{
  "n_layer": 10,
  "norm_eps": 1e-05,
  "init_std_up": 0.0361,
  "batch_tokens": [16384, 32768, 49152]
}
MLP neurons of a small language model. Each row is named by its layer, matrix (up: input weights; down: output weights) and neuron, and shows model dimensions 48-175. Each number is 500 + 25 x the weight over its row's rms, rounded and kept within 0 to 999. Numbers have three digits each.
After each neuron's rows, "fires on" lists the tokens most often at its 100 highest values on Wikipedia text that the model never trained on.

L2.up277:490488515513493549519466478483505484496542446511475482520493472524541474509465460549506472496524475480488519536476511497481513523481522507472502490512496476501535504506473474511522517456498491527478514490505482517462475478476510466525459487502465488525512518519545507475516496465504491489485517496511529521499475442513478487517507426471494555538479472474496537494513525491524538541550
L2.down277:498504519469526532512494543507480493552512466513525525532487482529496500524454460559469516467521484516514464510491509501500485529541508510518490491489487480477514513453504498514511523514500496481493528496488499465455519516443483470509508484537488534532488529514483527527510495472496435484521474505441490457514495487506505521531520497509507480503512518488512503495504515458519553526502
fires on: "5", "3", "0"

L4.up44:494467502516481488483480486510512462485533496505486531470495488485507527512482481492510493516488487500538564486515513540510519518507472496536482480468479489535480524493498527509464501521526472504478467521482469527486473493430542537491530464505449487538542476479524513506518448501477445508512486532494523487530521518466506499502518507537467534514486476508464493499482496494521494530467
L4.down44:504522459469502521521486503510523522514505486510517497523499483514484494505502536514475479511548502480460459530507508494479469498498515542472495480531501513496504505496519506494523556506460524515483545482477484417465571501550481511542451534481515517479479507571528493524479497479495526471493520503511484499482480469504519503493551511473535497509505494516489521487526484501510497481505
fires on: "ing", "e", "en", "b"

L3.up209:511482461496537495499463466502469507468499477506494559524483501529501502533524528470495482537492482499485466537518484509454448474511464507478523498523454482513484470489490509473493572476498472491499495496484494557495482475474522503524476527505522497444500499511538539496493512501486465501497509497527460513490517493539486499527512494501534490530496471506528495473533511439520440482515
L3.down209:496495541489476524491531512501547477523509528473510452486508515469503511472469467523502519479500526505530529449489499483548546527487543491517467505480533508479509518520499479502510423518505553501496506513521499434491522523509462491479496482484503509548518506490476451532509484490521528503503487514473542470501476520468510530471493493489474502496499519492483510520485493546495536509479
fires on: "ical", "age"

L2.up163:518461417490468497495519505482546469446529500471527483543492471491495460510533520528504491504542511455535521521517531531467505510505508509521515480491469490537518514478453474500517523527458548520467515507525500498492530492493500535532511482480494500455519494534530476499494471522508510527476539497524492504502484496501464520560493477475511527520478525550474496509503486494463486513537
L2.down163:474551549489518500498518488517501541516447520530499459467503480525474500470524573446466497480486480543463446504534511446544497497507476481519496529511526548494461511510511537488485481486518523503501527492474486492480464493556489510489468504522511501524495477482489503503481536509515479491491487497491510500503453518511511496465494507492518508469524491490493477515504499503491499494500
fires on: " ex", "=", "-"

L3.up106:522483448510511502497515496500537476493512469497518513520508499432482468526485514492504482507541497504508497552524534497504544476509543499487510507508514522486499509496465428526420513499484488541523532500546500470518510466522515488531497503490484442506499501519528484519446484505521473516534486475517488478490515448481490522495538499461467517481487484533530521510516536493515461505543
L3.down106:551513544510469496547511514490517526528508517505509492490520470499469490508526502519502471479497530523505485498510476443536484537447507496534503457480554513517482472497459496514506522521503472510490512482505491512507512512537508496537486476559519519451470493556465533513465474491465516489470518494486544438520464542532507478501507501493522490510502504480485489538475483515483481542491
fires on: " ", " (", "|", ".", " |", "fter"

L2.up219:490491496507497503506470478464462458510545477553474518550486461521506508554527495522476474497543474471469517489506515486478519488476488496473468494508491529524483459490506499490539511488484505496536503511494499552499527518498505507508489463494503472495482480502572499451478473530532499510487501506502519537516461465534469489502504473506527539526492480528477528472485488487521502516534
L2.down219:494492503481507522496523514496495538519460517461512489472534541501510507450468450507536558496491538531551500493479498501521502494530506496541509490487499460492520546505502504513481474508520531496474502525496493445471494495479513490497507514480515545512520529493464498554530525478482495513490509499499510461504538530492544509507474530492477449458541543453504475506519496524485494485464
fires on: "ame", "5", "1", "ach", "&"

L3.up356:509472538505476488489478494488481511482483524485534519513490525520538535492484465494513494482543515559487544497446472513496499517509523496541495501489508439456503461520471481549516485527539531541496512501501518528495506520470474501483486490513480489469500525497467532494525508512475469484482523534521520497507481484473495510519462511460512491509530482419504494478520530473480484468457
L3.down356:512506461501515484525494521508534498527541485509474517502495482475436464505506492495478475496474492453491457503568524472510490465508458514462496487490500547546514550482508507468485530470487464496513500494504468468508507468512492493507494503504529513542493497499531443505469487471531537507534495480491478507526508514550518474471527512539507478486438500578468503527479483497514508554519
fires on: "ary", ":", "'s", "te", "ive", "ime"

L2.up563:495479477531491513473502576513467527455508510487494511542523509489521493458495522528419472500468506450514562479537496450504549503498486492480503506445488522461520524503506486468568528512507469491493523484488526500506513497496512546552489542470482495475495519527528484498556501524496502529501483502509536518520489497498491561517505480512532506491516498475513530488499458526462496517532
L2.down563:495507525493509503520495434496493490546488519534520462486455483516465502527516490467578523506511496548489449536469522525496458496523498515520480489548489481511512449500488491510463456463497531500481464520510466496497514526500481454494517437489519510534508477478481509482436489465523478475497520491484528463474525511518491458489479537489486520489471489524523477529503544508556510491479
fires on: "her", " her", " his", "--"

L2.up517:497475472495475550467534482492506539485495468477495489525513468492521465525478426489555481527523503463469504498469488494442493477520535505484496490477492491477487561467523498514471520493492511489512535511517468499479525486513509487503499537505494518477460495526512473507508461479474480495508512531503491491517515469479471546516523453488490516516468507512521505459505528472537478545519
L2.down517:486526478522506553466517499492503543508471507516522498518514499452488457500542429492510507535500510475510436511519451474484486472461510529465477498453501529490498528500507514510512500507451511477513525537491507520465493439509468494511500522479492505512492480526478474497502487470473534515482487477500469530516505492510465503544536477500466496487500510515490518493480497510507462538552
fires on: "\n", ")\n"

L3.up576:554493486525476522470509500476488470466491468474465495541497505469531497511475453489527482486556486498496511520446472512478474496511538517478480447509477510501489563499529529513528510472487519485479526451515476461477519525492518494493448507544534490521494513514528481487528480506504486468520496528477469525545496459486480561511506464475522469524471493473497521462502476497501525499471
L3.down576:537485495523496517479488504485488470499466477487490504532530512470482512540468403511534516519522485485494491497488497516475522516441541481478454453523445493490519525511526502485513495556490536503493503511507494481507464495507493513492453495472523473543499518487471480510514468501486498510491462491509507503533469492472462547505507478477563534497479513471475511470525466534536534535512
fires on: "\n"

L3.up117:585497408507477487471508505503571465477513476494513457559467497464488505504490528495531477542523462467486513543504506524493534508501477501471515486502489527522498515464507468502478519497516481492506507497532471422507492499525493489565473504498507473500517526534557476554497477493517487499516512489554486489532554475475490530499527506478474522505455489509497501499509534509497496477507
L3.down117:506497500497475471497519490481515555523483464510478530514532484486468492478526569499498489504480503529482470483519499483526480484447459492517500490516516539504497502521493497524484531477480543506534522498470434473471488504492471489498481484530500494506479497548519485495528520494504513527501505494554528503505528515514523482493498508484527469506476503520484480532498464479478518511500
fires on: " from", ";", "|", "\n\n", " ", "),"

L4.up88:522469494519493463499487529495495493485524491515489524540502484503527489448470475507526509505539501499515541524508473481494470476504476479504484507536462498538502536517500503512482505466520515481478514462569430492449519503522518457535514450456467491504525503530549511516457438501506449516472497539526532478524480473513491508521522496490470517535467517462504554487524498558498505513443
L4.down88:532508459461536491518490503471471475437515516488493479505541476533501505514501547507534492522514510510517493529519485482487499512470517465456477503505493470475487531496540491531504501522432514482528556505494492492494540489534498507532465483503497568511475509492506478532487486504526476469521503522473501490506536475460484494477532461469463503489477505545492499492469470525459484521514
fires on: ":", "===", "\n\n", "=="

L4.up408:518472455512497503495513507538526503479503467504489482505496479497511474524457481511546516500506514498506519493469461473450517473509526486488464488540541485487515559506527529531461489497489532496479520531510452509493513515460545472507486503511488545517486500504510496497488474469502505490553507515445495505528477460485503532520558435503517507516472485489448501466516496527485527516494
L4.down408:542535478492526499497480474519513479489501492473450494500532483523476475490505519553479499513456488467508484536537466503464504493469507475481456458503481501521525502493553488492509513521496535507551528509452505487516485514486473486537450479461481495505490504535472515509514458513500517510510420517492509486547507508485479527499516490494549512457488503478485530501516472508479524495477
fires on: "\n", ")\n"

L2.up538:469468494491513552489552576500458476476496499481503504519499495487544521521455515492526498527569539477460534454519523496513513501507507523494498476492483509508519493508488501456506561531476518510474528541487475491491488494465547532467490526533465513479471498493501499525489482497504510458503517500486512465499494502518525479500485501505521493555506503514522517528522496427459532476501
L2.down538:529544526508489465518480445487533521511514496518500477487494498544459477491548453515450508491435471512527457531478491492482476512486489487497510512515524510478471490499511505548489447455517502478507463455502515492512500484548491486487505465468542484519544495491483510484490521512482507527511514483513494539488496485485477497494508481493488519422504537495492490468486534576522477525498
fires on: "ous", " or", "ical", "ild", "ome", " gr"

L2.up262:516507481500511509510523585497489499479472489476516477578531492485527519499528514509422476475526523489530538502510496484523481486479510492510511526466500470476522516496515511463539507505499469506521491492478530515486498506535478497524496483508481502515503497553548533447529494522472504506506481497475550532503479477456468537540524529484521483476477500442533477475536464502482479488473
L2.down262:484507522495472504488475424507492515511513539540497499467474493512465499503489474491551556545478479508462484499460503506469530530537503483489494505524479505517461466477471495500461480487496524486460491516527466498525509534455497511505507533494513506470494526475449446522499529474523488484478530508500482452497511534541518489478470488510472540529507504568471521524472536520523508497534
fires on: " his"

L3.up313:568508495504465525493550483504526503467503474459538501523494478489494480486507498510529538513520542459503510530485545510505515473547505510483539474502489557502493505531500501556492489461485496533528552505531477462518475484514521475530444491500490505497504499523524471531498492465504503477503518483486491541501518469500457488514539475478468498498474498517554519507479488486474479495501
L3.down313:522516533489491494523504443503504521501523453521509520481502492487470497474515448501516559486516517513525520502482501478538553529481485503545528464469534535476494475549500530527524479486525513532512491535504525493523481502434550421535485461485506483516487474454510504502543497493519481472466507469516528512518508498506488488475537469479474461493502525534510505479478462488515509498486
fires on: " ", ",", "."

L4.up621:516479453499446541544509497523519449478539477453530510508494464507520498483469507554538556513508502493502548492487553523497510476491500498524526517490504493529511558516490469543481470492480490501516497534477461469508517502492518493547475442477482482493539498504495494464467488509531477488473481479504477494478474495460476543516515500465461540510450483499483512516540499524491498517504
L4.down621:488491550449470498468510510524479498511497503536482496492516501518503508482532513496447569495473463460506462518462486503528452509464485489522502516487524473481505509494465509489481484467541513475536515517476502479479498513497502535491492463504475488466533526521493517505484539484504486543467515491512506501502472513538523490473478478514493498471564469523502526503509550503491506503531
fires on: "=", " of", "ong", "-", "198"

L2.up502:464530485452519534478511483484444532451515459513528486538525476494484498496489505469434443507529491451481476522498510464483548492499496498500547496495514503474506479505487467438502533460506467531483496497427520490483499487486509529494500502538479518453475525505517476496507506515474543499551487483502519484495502491508494512489515486519468515532485496514498519522488545469498488484525
L2.down502:530466548543483449521481509501532493520494529467482502438483532505527490498506471540540534505451500540511524475494493535513488501497497480489455506493491490543526529502512517536497472538474552463517496497548464501501488519501497482503510478466518479518528478496499517482482492493508468497456496495520504496491496498477497477493482515500531488468493504507514467492531453532492508517440
fires on: "ical"

L3.up276:543487447475492487481559485488537496413534470475477481545473482467501483541495520503504517549534504447518500544515524515513557506528550494485502479499471509524495521479485467534488527498505502559458507511507525456535522510513512520497516519489476473527526521550527499523458498517504494472493510466530466459500476473499461524537506479497490533503492518522495481514492533510510494461506
L3.down276:487507510516487491494520480491509517558496505505481495499519468493487508511531527492534491471479514526505462510510448468520494500464513521516478481477451508536509538499525483507474559514507536485506539483496498468482513503515496525505469505565527482512461446523505511497532479530514487484485510519542490514484482539503497500503488513486502481499520541487500506526513470494527510513527
fires on: " ", ":", " in", "-", " p", " |"

L4.up605:491489487510456509502505488497476527447501482498492537482497489524530470503510490505533561495484506526527484490513474511485521507551524498497514500488478507495506517460502517555528495498537543498498518532516434495515471542464497522510487508500462505519504498521519460521520508475492506481545519496504474540514493481495481507518526458506454490495492517523512490510527479509502472506531
L4.down605:518509527458514484480518492522519492486557514515501471487497479496509514513560480487528471488488474512542518508489471498502491495524453497513504474502487547526524447500509540496517554461544513478516483479471444493525526537486501516510487549523483445508543488479482486524488525497526523521506482471435504522487481517558503500541483477539477481496532522499488459503431497505478427502519
fires on: " s", " p", " h", " w", " b", " l"

L4.up34:472519552441506512496463510450556506491483495493494485517507424489500481525516490480489494485537472449436488520504494491498500494494522541453516505475523510493515499485482521534428496491497508466465511490499484485547524483528498491476492497510522510467495524498520508516488520493485519506477504506500480483469485484521471508506481492519495519489456502500510475535512544468522476538560
L4.down34:476478473545526525522467472521483527488496465515500418529516468500447484512472469535473480481523523494487465520525514506485511493500495484539474497485491524480453538499519474500526503525516517543522499511490487495494498519484524516496479543474524514521540448532499500503519483492516515514501521492500549489507486492488512493484537513499497481508567480510483514489483491491483493478490
fires on: " re", " play", " s", " w", " res"